Weights of a small transformer language model.
Training: a variant of Muon for these matrices, 4856 steps.
MLP neurons of a small language model. Each row is named by its layer, matrix (gate and up: input weights) and neuron, and shows model dimensions 0-95. Each number is 128 + 32 x the weight over its row's rms, rounded and kept within 0 to 255. A neuron's up and down rows have the sign that makes its largest values positive.
After each neuron's rows, "fires after" lists the tokens most often just before its 100 highest values on Wikipedia text that the model never trained on; "fires on" lists the tokens most often at its 100 highest values on Wikipedia text that the model never trained on.

L3.gate584 [113 128 143  97  92 106 115 159 105 104 161  13 202 125 119 109 142  47 137 120 160 104  34 182 156 104 122 157 167 167 146 107 118 154 159 107 194  91 115 125  90 189  56 129 140 120  84 168 159 124  96 133  91 121 133  92 160 152 141 143 129 132 128 102 185 122 124 117 123 166 146  97 111  85 148 158 189 122 163 117 146 181 122 141 106  77 136 118  88  89 117 171 131  72 120 121]
L3.up584 [118 189 158 126 101 134 151 148 100 122 112 177 168 184 104 189 116 175 131 181 145 131  98 111 112  74 107 100 139 135 141 138 129  78 120 122 151 114 105 171 144  59 100 164  46 128 136 102  82 145 118 123 156 118 162 100 142  77  97 164 118 144  81 128 114  96  73  83 146 181  89 124 130 127 169 155  79 141 119 150 110 124 120  74 148 177 181 148 120 118 111 167 102 124 134 135]
fires after: "\n"
fires on: "-"

L3.gate603 [108 113 153 101 105 144 130  90 127 159 107  69  98 119 117 139 165 204 116 102 175 122  98  64  78 151 108 133  98 141 156 120 107 161 135 123 156 117 154 121 122 166 178 160  99  76 137  93  97 129 177 172 106 106 180 114 158 111 132 188 111 104 134  83  99 115 172 163 117 183 143  93 129 116 178 155  80  82  72  84 115 188 148 132  82  96  66 129  60 169 165 106 106 119 179  65]
L3.up603 [138  75 109 114  96 155 149 164 197 101  91  91 140 153  88 126 161 107  75 150 132 184 119 118 152 108 132 150 192  66 105 101 202  70  99 154 134 139 144 179 122 112 131 146 107  98 134 168 111 109 111 162 130 141 122  85 127 128 136 141 105 130 110 153 102 140 145 136  97 132 135 106 173  83 136 128 176 129 125 131 151 146  88 160 166 110  99  75 128 128 126 127 125 131 161 128]
fires after: " and", "′", "2", " (", "9", "0"
fires on: "0", " in", " then", "1", " to", " later"

L2.gate175 [135 146 145 131  65 172 130  59  91  96 162 141 176 148  96 126 132 158 153 111 142 114 155 108  94  96  81 134 124 130 106 143 121 147 150  93 108 169 157 114 181 153 108  50 141 101 124 158 131  88 179 189  58 147 125 181 185 136 119 145 128 143 128  91 105 130 183 175 108 194 168 155  93 183  85 140  57 108 177  75 106 144 153 129 118 126 102  91 134 149 146 129  93 128 123 131]
L2.up175 [154 164 145 153  60 123 126  83  99  95 151  78 142 121  95 101 142 157 151  76 119 120  98 167 170 151  83 122  87  94  87 143 148 139 169 108 163 195 106 132 166 132 116 105  41 112 143 139 152 152 160 146 138  82 145 120 156 114 177 114 115 147 159 112 119  61 178 193 174 143 142 140 108 166  52 149 105  87 162 120  94 173 173 139 171 140 100  59 148 140 144 133 130 143 138 136]
fires after: ")", "),", " producer"
fires on: " and", " is", " of"

L2.gate76 [ 93 115 191  70  82 100 129 127  90 123 142  90 114 110 153 173 168 181 123  88 137 124 120 170 156  80 138 101 163  97 153  92 107 129 133 138 105 100  95 157 143 114 145  89 128 137 119 100  96 125  69 135 107  86 137  68 180  70 158 174 103 135 147 125 131 145 187 145 140 154 163 179 120 162  77 130 123 123 134 119 170 195 116 154 102 141 159 165 124 146 127 162 128  90 163 111]
L2.up76 [ 96 157 166 171 157 141 198 186 111 164 102 119 190 138 127 171  81 115 140 145 185  93 115 149  95 138 144 114 112 110 148  95 131 116  94 144 131  81 122  83 177 141 139 170 149 120 127 119  83 127  83 111 143 130 102 121  90  71 114 149 107 149  93 101 111 142 144 169 139 158 169 156 146  75 189 145 122 109 115 179  72 203 153 184 125 115 113 110 196 154 145 179 105  99 121  99]
fires after: "\n"
fires on: "-"

L5.gate52 [131 127 160 164 146 153 104  71 119 129 190 101 127 152 165  85 207 136 164 113 128 123 106 149 177 126 146 169 136 173 114 162 118 143 149 136 168  50 155 101 115 153 156 133 135 126 130  99 166 176 153 122 109  90 160 174 173  25 103 121 187 134 178  99 117 134 123 149  91 158 121 104  91 146 117 114 155 116 131 107  90 103  81 174  93 105 107 108 165  92 179 126 116 128 152 103]
L5.up52 [123 213  87 168 148 171 122  75 161 125 129  46 156 137 125 147  98 120 142 111 117 115 133 128 124 160 116 148 101 176 137 158 160 119 164 119  70 110 127 118 106 151 146 118 126 106 151 135 124 105 111 155  93 148  87 186 148  72 124 118 165 232 105 100 144 111 112 130 142 107  53 123 143 117 150 120 107  87 142 113  90 160 155 118 157 129 178 101  90 188 167 145 128 154 147 115]
fires after: " ", "\n", " c", " C", " G"
fires on: "ul", "ra", "fe", "-", "um", "lum"

L2.gate445 [ 79 145 103 115 124 120 112 114 105 160 142 132  94 152 111 136 104 176 119 123 145  97  96 128 108 148 168 109 100 177 130 162 155  99 143 127 118 173  89 116 147 113 136 121  98 102 136 152 132  78 109 159 137 128  99 156 113  90  65 106 113 127  73 192 110 117 141 143  95 112 205 183 167 164  74 165  80 145 146  82 119 140 127 158 123  41 125 127 112 144 134 183 112 159 149 173]
L2.up445 [118 169 108 138 153 179 109 119  99 125 157 119 188 128 106 178 139 158 196 112 170 109  99 138 139 157 120 144  85 186 162 147 167 105 103 159 145 127 104 155  78  92 123 131 136  86 102 106 116 110  70 161  73 136 101 113  94  86 142 103 118  97  66 113  98 105 157  87  94 184 157 142 143 117 111 154 167 128 124 115 121 146  91 156 105  84 125  96 121 170 101 156 128 165 133 177]
fires after: "0", "2", " two", "5", "1", "3"
fires on: "-", " years"

L3.gate255 [ 69 128 103  64  98 170  97  97 184 194 110 124 137 129 126 116 111 126 150 198 151  93 120 105 120 147  86  86 102  68 116 105 108 150  87 180  94 109 121  91 127 175 109 125  72 131 109 133 110 126 142 179 131 112  86  91 144  86 113 199 115 105 110 150 160 167 163  92 112 122 128 131 121 158 122  69 138 129 114 144 115 124 154 143 114 114 118 104 119 181 143 109 109 144  81 147]
L3.up255 [ 88  98 137 165 136 185  96 118 133 169 122 130 105 115 112 146  85 181 136 116  99 169 147  99 185 151 182 119 172 162  89 143 164 130  80 124  98 168  35 125 163 114  91 159 139 147 144 119 128 183 103 144 172  68 129 103 119 158 104 139 139 158 118 145  95 123 135 123 140  71 113 179 153 152  92 135 113 111  94 150  95 106 173 140 187 114 148 103 118 123 111  92 120  88 146 178]
fires after: "0", " (", ".", "3", "Birth"
fires on: "0", "1", " of", "?", "3"

L5.gate631 [136 140 136 115  46  92  87 129 120 133 101  90 148 149 120 119 112  83 122  83  81 118  81 150 114 127 129 166 120  86 134 137 107 119 167 123 117 148  97 122 158 119 144 125 103 145 103 110 128 203 129 124 104  59 107  84 163 102  87 165 156 100 109 113 124 100  79 125 183 120  83  88  82  81 119 124 114 143 137 104  77 132 126  52 129 205 111 114  61 134 126 102  97 174 130 174]
L5.up631 [158 131 135 148  98  70 147  90 103 146 133 113 173 150  89 103 100 108 205 133 126 153  78 144 106 136 164 124  89  99 125 160 128 131 100 138 167 148  99 158 123 132 171 138 117 171 113  75 114 145 143 106 164 132 188 111 136 204 117 112 136 163 111  82 104 112 105  93 152 101 129 120 162  95 161 165 151 123 137  72 117 100 161 126  82 168  68  79 104 148 217 113 144  96 126 114]
fires after: " ", " re", "s", "-", "F"
fires on: "o", "ven", "ho", "ol", "il", "ill"

L3.gate595 [152 165 136 105  78 147 131 130 138 145 118 143 137 161 131 110 146 136  88  98 130  96  93 125 117  97 107 139 116 115 106 192 175 143 109 125 101 143 138 106 163  95 147 174  56 145  64 196 124 116 117 148 123  56 172 140 136 168  92  96  66 180 101 166 154  82 147 110 155 123 147  86 118 168 132 149 139  82  90 173 117 117 177 145 143 131  99 168 122 120 111 206 105 115  73 154]
L3.up595 [ 83 126  90 131 188 173 146 107 120 100 112 154 107 201 160 127 120 141 101 108  81 139 138 112  70 158  96 143 139 100 120 169 153 162 142 150  91 181 111 126 100  71 115 106  82 107  81  96 165 107 185  87  77 123 145 168 114 110 104 141 163 104 192 121 112  89 159 148 141  75 134 140  90 106  78 150  97 169 125 158 131 117 116 120 145 134  99 157 160 113 136 159 138 123 171 194]
fires after: " |", "0"
fires on: " ", " (", ",", "^{"

L5.gate30 [ 64 163 125 130 134 130 157  95  98  94 176 161 131 130 120 163  65 164  55 111  88 132  66 133 126  97 135  87 188 101 116  82 117 101  98 120  95 124 117 105 166  69 143 162 153 119 122 129 151 166 101 108 128 190 149  84 176 159 104  84  93 145 121 100 168 113 103 104 177 105  90 153 134 170  90 123  92 105 122 139 185  93 124  72 159 129 145 113 108 145 138  93 115  91 189 108]
L5.up30 [191  92  94  55 183 165 133 106 141 157  64 199 140 153 161 182  77  80  78 162 115 135 124 144 142 116 155 110 129 112 152 160  84 147 109 124 126 183 148 124 124 104 115 103 159 121 125 162 128 166  85 104  89 187 147 127 193 157 171  61 109 109 145 114 161 119  62 119 133 184 129 167 188 159 103 131 103 145 137 152 140 127 120 104 135  98 154 167 130 152 116 119 128 108 207 109]
fires after: " No", "---|---|---|---|", " U", " St", " Vol", "pen"
fires on: ".", "\n"

L2.gate279 [139 155 172 130 153  79  64 139 101 166  96 146  98 120 117 102 135  92 101 100 125 115 114 150 135 120  40 150 167 123 168 114 123 160 138 103  87  38 128 105  84 169  94 137  94 115 182 138 126 111 101 138 120 166 138 144 178  44 139 152 126 125 113  88 150 166 181 141 121  78  93 131  79 142 147 124 155 146 153 115 112 125 130  74 101 138 118  77 166 133 127 172 141 176 146 137]
L2.up279 [ 97 132 104 146 187  70 131  99 130 138 146 156 152 122 135 196 135 187 149 132 184 160 155 181 140  93 161 171 113 128 172 128  85  85 124 122 111 170 102  92  96 111  74 146 182 181  97 111 124 174 125 162  99  94 132 144 121 162 134 135 115 109 110 130 149 180 104 105 121  71 112  84 144 115 124 176 169 130  97 122 156 101  69 120 113  62 126 119 102  74 116  53 127 180 101  76]
fires after: " ", " |", "te", " mi", " rest"
fires on: "le", "va", "fe", " Apps", " for", "me"

L5.gate525 [162  54  69 118 101 134 101 162  70 108  89 119 117  81 166  94 152 114 135 118 156 108 127 135 116  64 186 162 146 125 104 187 127 214 104 189 136 131 126  99  93 182 192 211 168 143  86 107 176 102 213 176  93 172 120  97 131 144 124 132 163 151  99 164 119 144 130 127 153 125  96 116 116 100  98 198 153 182 127 172 111 122 149 132 161 138  86 117  73 104  91  81  81 156 165 166]
L5.up525 [ 95 149 116 133  80 115  84 123 156  33 138 154 113 166 157 121 122 169 174  69 157 166 152 116 128 111 142 103 123 195 100  99 159  63 134 184 111 128  75 136  66  87 139 125 159  86 152  82 100 128 170 145 120 186 116 187 122  87 139 129 134 169 168 126 132 114 108 118 130 129 132  91 115  56 174 122 106 157 105 106 181 188 164 122 127 131 160  95 143 100  69 142  97 102 153 126]
fires after: " ", "4", "%"
fires on: " |", "cl", "ma", "0", "ro"

L3.gate405 [104 144 142 136 104  96 131  82  98 204 115  91 154 138 153 135 113 129 130 119 128 125  92 163 188 135  77 113 117  69 154 138  98 108  90 154 145 150 118  89  98 117 139 180 138 152 136 111 171 105 167 126 118 118 164 152 133 104 133 151 168 109 138  91  83 101 139  51 163 136  94 191 126 142 131 104 110 171 139 115 217 212  74 144 188 102 202 136 126 125 100 159  94 135 113 133]
L3.up405 [121 112 106  83 106 139 119  98 154 185 134 143 161 111 136 145  85 146 144 172 133 102  89 170 153 102 114  78  66 179 137 144 117 137 118 111 132 126  92 145 173 113  60 133 126 171 137 160 159  93 111 120  74 126 148 193 131 188  97 116 193 134 165 118 133 179 114 132 137 176 161 146 184  90 128 146 185 159 141 123 187 181 145  91 138 111 173 109 126 176 113 129 104 119 110 130]
fires after: "\n", ".", "List"
fires on: "\n", " /", " of", "al"

L2.gate201 [156  67  99 111 156 170 122 104 123 123 130 195 110 113 174 106 137 185 140 158 172 115 109  77 175 135 123 157 115 120 137  82  92 109 108 189 155 134 177 118 118 164 140 134 137  93 121 149 171  83 156 139 120 128  78 146  73 144 138  81 162 183 180 125 158 174 121 152 128 174 166  99 117 147 142 207 158  59 128 120 135 131 148 174 120 135 105 103  70 141 132 102 151 164 107 143]
L2.up201 [133 127 100  92 161  82 118 136 138 118 151 174  97  90 129 159 111 124 155 154 131  78 128 108 139 115 140 104 126 145  44 161  81 167 175 128 138 124 157 181 119 164 103 106 161  85 125 109  84  82 165 137  97 108  74 168 149 159  94 125 131 111 115 131 126 185 161 120 192 119 120  63 118 147 102  89 101 113 128 120 138 149 162 226 196  71 106 104 107 117 158 142 138 148 122 146]
fires after: "5", "4", "8", "0", "9", "1"
fires on: "th", "2", "1", "0", "5"

L3.gate389 [ 62 109 115 157 215  94 116 152 125 184  97 151 181 119 167 184  98 127 152 128 144  79 134 158 155 240  79  92 138 133 171  97 187 135 139 132 197 178 107 102 156  94 142 146 169 179 135 198 134  96 107 169 126 131  92 112 159 156 155 170 131 172 166  89 183  91 126 127 119 128  86 122 112 155 149 171 145 131  97 133 158 142 107 151 116 110 146 145  97 118 109 123 177 137 114 149]
L3.up389 [113 114  86  94 172 123 115  91  75 217 143 181 117 126 181 113 134 103 146 131 128 126 136 149 146 204 109 132 152 136 119 170 112 177 160 121 205 129 152 122 115 144 121 142 131 121 124 199 107  88 126 155 161 100  96 120 118 122 149 153 134 124 154 120 199  81 127 140  96 133 182 175 138 114 156 201 126 138 124  83 196 117  53 134 104 136 122 154 132 155 155  90 123 166  89 119]
fires after: "\n", "---|---|---|---|", " =", "."
fires on: "\n", "---|---|---|---|"

L2.gate301 [100 136 147 109 139 117 142 173 109  98 154 149 136 118 134 179 154 145 112  44 127 153 110 180 204 165 111  98 146 104  99 177  92 156 134 103 205 104 161 120 113 120 157 169 137 102  99 125 142 111 124 119 163 121 159  99 138 152  93 123 122 118 221 145 115 134 100  94 132  75  66 134 153 165 131 129 130 179 105 134  89 147 142 131 120 182  99  98  89  89  94 138 165 167 183 126]
L2.up301 [122 101 132 122 147 123 144 150  88 118 180 165 135 186 127 158  89 187  89  77 150 150 161 170 152 159 121 105 161 154 130 167 150 188 157 106 146 107 145 144 151 149 155 158 161 123  96 115 173  82 157  80 127 105 135 116 143 156  83 115 192 111 219 115 129 104 187 160 138 104  80 153  92 175 108  80 121 111 109 104  97 152 108 126 124 149 133  99 183  80 131 101 166 115 146 129]
fires after: "2"
fires on: "0"

L2.gate558 [156 163 106  54 108 111 168 131 118 101 172 149 139 113 111 198 113 142 119 183 159  68 118 154  61 129 184 139 162 133 153 155  90 169 155 106 113 106 145  91 104 128 136 143 109  96 103 141  56 112 115 152 133 160 154 133 118  86 140 119 125 117 142 216 112 177 159  97 125 104 122 128 125 133  97 154  90 101 137  98 151 141 117 148 126 140  80 167 181 149  74 177 170 148 147 149]
L2.up558 [161 141 105  87  65 112 174 179 184  96  92 151 141 107 117  81 167 136 154 165 163 146  99 104 142 152 176 126  99 148 169 104 117 106 165 131 139 117 128 149 154 127 166  96 109  97 159 161 116 144 111  69 100  90 180  93 108 114 125 127 102 115 140 154 151 126 154 105 180 155 181  79 137  84  99 130 164 111 170  54 100 123 176 122 116 127 152  56 108  98 149  54 190 156 176 102]
fires after: "2", "1", "0", "9", "8", "6"
fires on: " January", "'", " April", "-", "th", " May"

L2.gate625 [157 193 131 155 126 195  95  54  75 109 160 135 160 156 159 178 113 129 102  93 153  92 154 105 197 149 172 186 157 126 129 125 147 110 174 104  50  89 150 105  93 138 121 123 105 128 118 188 111 146 127 143 173  95  93 134 129 181  95 116 146 135 100 121 151 154 140 119 165 127 115 111 167 104  96  73 157 124 100 122 151 104 152  99 109 117 159 161  87 158 102 103 107 165 172 146]
L2.up625 [159 162 158 116 127 162 108 109  37 130 183 150 136  83 174 132 101 136 118 123  96 130 176 120 172 176 131 191 124  94 122 114 161  81 176  85 102 107 136 121  88 123  76 106 114 105 136 191 107 168 167 192 167  62 146 115 123 187  99 145 145 152  84 110 147 125 136 173 143 129 101  98 152  84 108  86 118  90 133  80 142  66 164 110 112 157 136 108 112 138 102  94 101 127 178 131]
fires after: "–", "2", " ", "1", "-", "0"
fires on: "7", "6", "Li", "Tru"

L2.gate518 [ 87 156 106 151 163 124  97 110 158  98 161  76 104 129 121 177 109 125 156  86 110 153  67 156 176 196 116 142 103  98  40 104 121 166 110 165 151 105 109 114 132 122 113 207 192  80  92  58 151 154 101 137 127 196 177  95 147 138 163 163 149 121 114 120 123  96 137  87 114 134 140  60  73  94 140 187 127 165  76 111  98 149 135 108  79  62 140  63 114 164  84 157 108 116 139 172]
L2.up518 [133 160 137  98 137 123 136 136  98  80 110  53  95  81 127 133 118 136 158 115 157 173 122 174 110 126 150 199 109 112 135 110 130 109  95 154 139 136 159 128 144 113 107 128 188 153 140 106 101 120  99  99 126 136 179  81 104 146 135 109 144 127  94 175 146 106 170 121 103 107 117  87  92 146 135 177 176 126  99  84 159 201 107 117  62  73 172  98  93 126 132 142 102 102 110  75]
fires after: "1", "3", "4", " ", "6", "5"
fires on: "1", "2", "ob", "0", "hi"

L3.gate295 [162 135 197  95 182 134 122 158 106 135 164 110 123  75  86 120 143 158  92 151  89 124 118  87 151 143 119 132 118 140 175 163 158 116 116 181 103 102 107 111 125  81 125 174 175 153 118 131 142 130 167 133  98 183 153 140 159 127 100  78 176 105 116 110  90 193 155 117 124  89 215 144 110 208  97 107 181 157  79 164 109 105 194  65 127 118 130 148 116 118  60 157 146 120 156 176]
L3.up295 [135 138 106 117  93  89 163 185 100 128  94 149  55 108 183 142 114 137 156 135 108 160  92 140 141 120 168 167 126 164  83 129 126 135 121 110 127  97 133 133 112 110 101 138  97 174 102 119 154 207 111 115 144  90 132 135 116 125 111 138  84 136 171  85 194  66 105 157 195 120 130 142 111  88  67 195 143 110  98 144  72 146 136 116 205  90 106 156 140 138  99  97  98 153 119 158]
fires after: "0", "7", "4", "5"
fires on: ",", " time"

L3.gate107 [144  88 105 191 149 194 121 118 150 144 154 111 164  64 140 137 114  90 142 169 103 160 154 151 123 192  81 185  74 122 117 134  88 113 195 114 138 124 169 117 206 139 126 121 129 105 186 107  89 178 120 113 200 157 131 109 112 115 151 141 127  92  83 104 167 124 165 172 141 113 157 152 127  81 165  77 121 160 131 140 167 122  99 158 161  89 124 129 105 127 165  89 177 118 162 126]
L3.up107 [136 160 109 156 166 117 153  67 137 126 129 109 108 143 126 132 109 119  86  83 166 154 157 169 118 149 163  87 158 123 128 125 163  62 160 173 162 118  89 182 108  92 112 107 132 136 110 134 111 107 121 100 143 107 131 145 114 110 158  97 162 134  96 123  67 122 124 188 152 150  63 139 125  78 160 130  46 134 190 101 167  83 124 128 143 210 107 103 158 124 135  90  79 175 107  69]
fires after: " ", "2"
fires on: "9", "8", "4"

L2.gate261 [155 145  82  84  78 102 128 106  40 100 133 119 151 133  57  86 134 161 127 120 158 157 165 124 126  87 128 111  76 125 149 179 112 108 150 184 163 103 127 139 140 158 120 133  95  85 152 156  98 115 115 162 115  69 143 127 170 153 192 164 200 188 106 117 158 144 158 157  59 180 142  91  84 174 133 179 102 150 178 116 134 136 129 198 120 157 112  83 177 114  92 129 128 150 108 114]
L2.up261 [163 165 175  67  55 105 150  72  81  95 136 128  99 113  94 105 114 144 111 137 177 113 110 140 174 123 152 110 159  98  81 144 112 120 152 157 151  75 138 132 179 132 163 156 142  88 138 168  88 143 133 172 175 109 151 152 137 188 143 165 153 103 123 116 142  81  78 158  98 155 118 151 138 124 103 120  88 164 203 146 106 134 107 160  96  98  70 144 167 113 163  82  40 143  49  97]
fires after: "\n", " Battle", ")", ",", " town"
fires on: " of", "=", " is", " was"

L3.gate554 [104 151 146 141  92 145  93 113 150 193  88 125 190 176 138  92 157 135 140  50 119 111 128 105  96 149  83 183 142 128 114 106 202 149 140 123 125  87 108 134 154 133  96 111 151 117 125 175 191 135 113 132  89 149 160  96 142  72 117 199  96 115 178 169 147 100 143 145 118 150 129 141 128 143  73 133  47 144 159 154 135 158 157 109  49  67 116 191  93 108  89  70 185 120 162 133]
L3.up554 [163 147 129 152  78 151 121 119 122 207 139 126 165 207 197 135 156 128 104  99 105  54 130 181 132 127  84 144 131 128 137 113 179 119 204  84 105 100 125 163 125 106 121 125 142 127 173 184 164 110 120 118 102 162 163 135 126  63  97 199 126 116 148 162 136 108 160 116 105 156 168 177  90 102  95 154 100 155 138 113 148 201 102 111 109 110 119 194 135 129 123 135 178 131 129 176]
fires after: "\n", "."
fires on: "\n", " is"

L2.gate81 [147 179 161 148 129 120 133 161  71 106 169 166 167  94 113 127 114 102 103 177 157 107 105 125 206 152 121 144 101 157 133 112  97 104 182 109 182  73 127 101 134 103 140 176 146 105 130 117  65 158 182 122 145 145 145 131  69 133  90  75 136 116 142 167 104  93 120 102 144 138 133 105  99 160 131  89 102 147 108  71 133 144  99 115  67 164 132 112 178 182 123 148 116 192 156  99]
L2.up81 [ 90 137 119 104 140 105 147 131 136 134 149 144 130  61 123 172  65 127 147  90  90 128  91 155 120 133 193 121  67 160 143 132 124 142 150 113 137 104 121 167 141 100 106 107 161 112 138 125 141 183 106 160 142  92 144  99  94 152 112 123  87 116 186 162 115 149  83 121 145 119 188 130 135 100  59 158  92  99 189 102 138 146 115 178 144  94 133 108 119 133 111 128 159 121 158 182]
fires after: "2", "1", "3", "4", "0", " one"
fires on: ",", "-", " September", " April", " December"

L3.gate198 [113 153 153 178 161 148  48 109  93 158 132 144  97 176 165 104  99 128 142 124 150 110 129 137  69 118  85 157 101 127 130 177 108 143 113 141 137 175 115 127 145 120 132 100 171 130 104  39  89  87 140 109  62 125  91  99 164  97 101 132 129 109 137 103  97 187 134 186  50 119  82 111 113  95 138 187  98 170 103 120 113 144 134  59 113 126 131 152 159 116 186 139 163 115 123 182]
L3.up198 [126 110 117 170 151 143  91 128 107 148 145 153 100 168 137 107 114 154  68 122 172 107 128 152 106 173  87 105 179  85 135  75 103 156 139 116  99 147 151  58 104  97 118  94 137 102 107 119 128 110 157  99 104 198  93 128 110  55 113 138 103 122 101 105 116 142 179 144 201 120  63  99 105  81 119 197  96 108  80 112 149 106 107 125 157  67 122 146 172  83 174 110  83 107 130 114]
fires after: "9", "8"
fires on: "5", "0", "8", "3", "4", "1"

L5.gate48 [ 71 136 199 106 106 148 122 158 176 125 114  94 184  98 141 113 119 166 154  70 163 156 114 135 140 177  79 142 153 102 103 142 163 124 149  91 121 122 157  78  98  97  98 125 113 171 115 131 141 155 133 204 157  68 127 162 104 131 102  98 156 113 133 144 142 125 129 110 134 119 130 152  96  91 136 124  65 120 165  89 105 127 130  98 105 135 142 130 113 102  44  78 130 101 191 157]
L5.up48 [122  92 105 117 167 110 142 150 123 175  90 160 109 114 153 148 193 115  74 120  99 151 180  67  89  98 162 125 147 148 168 102 131 181 175 118  93 118 150 114 148  81 169 160 154 179 184 133 106 119 128  83  90 150 117  88 162 146 140 112 122 156 124 163 125  93 168 136 122  78  98 109 148 115 154 142 132 167 111 108 157 119 121 105 101 108 131 103 114 135 137 165 179 108 124 132]
fires after: "\n"
fires on: "\n"

L5.gate276 [ 86 142 184 103 162 132 142 156 113 125 117 125 120 114 127 115 191  73 135 124 133  90 174 139 167 114 136 152  93 131 122 129 106 105 126 198 190 154 154 160 172 148 165 114 107 121  76  72 121 109  61 104 121 118 117 119 167 103 140  92 134  68 145  83 183 144 115  67 190 140  71 131 178 110  59 158  99 179 123  82 141 127 125 102 122 123 128 136  99 153 155  98 110 146 136 103]
L5.up276 [ 89 155 181 156 140 160 111 127 109 153  63  88 158  98 147  58 137  88 149 127  76 156 132 173 113 130 189 157 115  97 113 132 124  93 156 149 103 146 118 158 143  75 138  89 144 166 139 198 132 182 100 144 113 131 174 151 158  66 134 148 125  85 127  59 131 157 114 109 140  89  97 105 188 196 125 152  81 191 163 195  77 140 150 152 118 134 127 127 137 126 133 141 160  98 152 158]
fires after: " ", "s", " ("
fires on: " de", "che", "or", "von", "our", "et"

L3.gate32 [100 101 108 132 107 211 112 131 148 107 161 125 114 102 145 174 109 119 142 162 159 172 148 121 117 130 120 159 170 167 135 136  89 162  69 146 126  86 100 103  64  96 108  98  81 117 172 123  58 162 118 124  79 126  78  94  66 113 164 173 100 123 112 170 102  90 163  91  56 161 145 122 156 126 153 102 119 145 115 117 164 132 135 144 152  97 168  89 101  85 163  83 110 117 124 159]
L3.up32 [137 101 152  93 138 118  94 162  99 140 130 111 103  83 143 160 126 157 144 101  86 104 169 184 123  99 132 180  99 129 119 140  98 106 134  93 169  76 129 156  93 112 166 176 166 146 164 146  81 173 171  61 134  81 144 177 105 102 124  95 112 109  85 152 185 128 151 106 154 116 126 162 155 173 100 104 126 161 130 156 174 143  80 145 127 162 123 127 161 118 140  88 142 121 157 189]
fires after: "9", "0", "1", " that", " when", " if"
fires on: "8", " they", " he", "1", " she"

L2.gate585 [142 114 126 137 124 142 157 154 124 153 120 124 132 178 183  63  79 127  90 142  94 119 104 179 102 151 120 175 144 210 170 106 171 148  98 120 161 139 125 121 168 149 150 144 137  65 101 127  64 118 110 154 169 157 101 114 158 169 104 125  45 124 131  72 118 126  66 102  82 109  99 109 129 137 127 116 137 133 164 114 114 100  81 129 114 150 127  77 120 160 109 111 138 106 197 151]
L2.up585 [141 112  83 160 200 132 135 129 130 168  79 102  59 137 160 110 193 160  81 136  67 179 118 155  73 130 133 116 145 137 147  75 107 139  81 120  98 154  99 173 168 124 173  91 163 131 132 115  87  87 111 150  75 138 149  99 156 123 140 118 120 123 151 109 144 120 108 134 123 188 128 141 122 115  82 134 115 146 187 145 105  88  76 105  91 135 123 116 190 124 134 158 141 106 166 150]
fires after: "0", "3", "2", "ry"
fires on: "s", "9", "is", "ed", "4", "gen"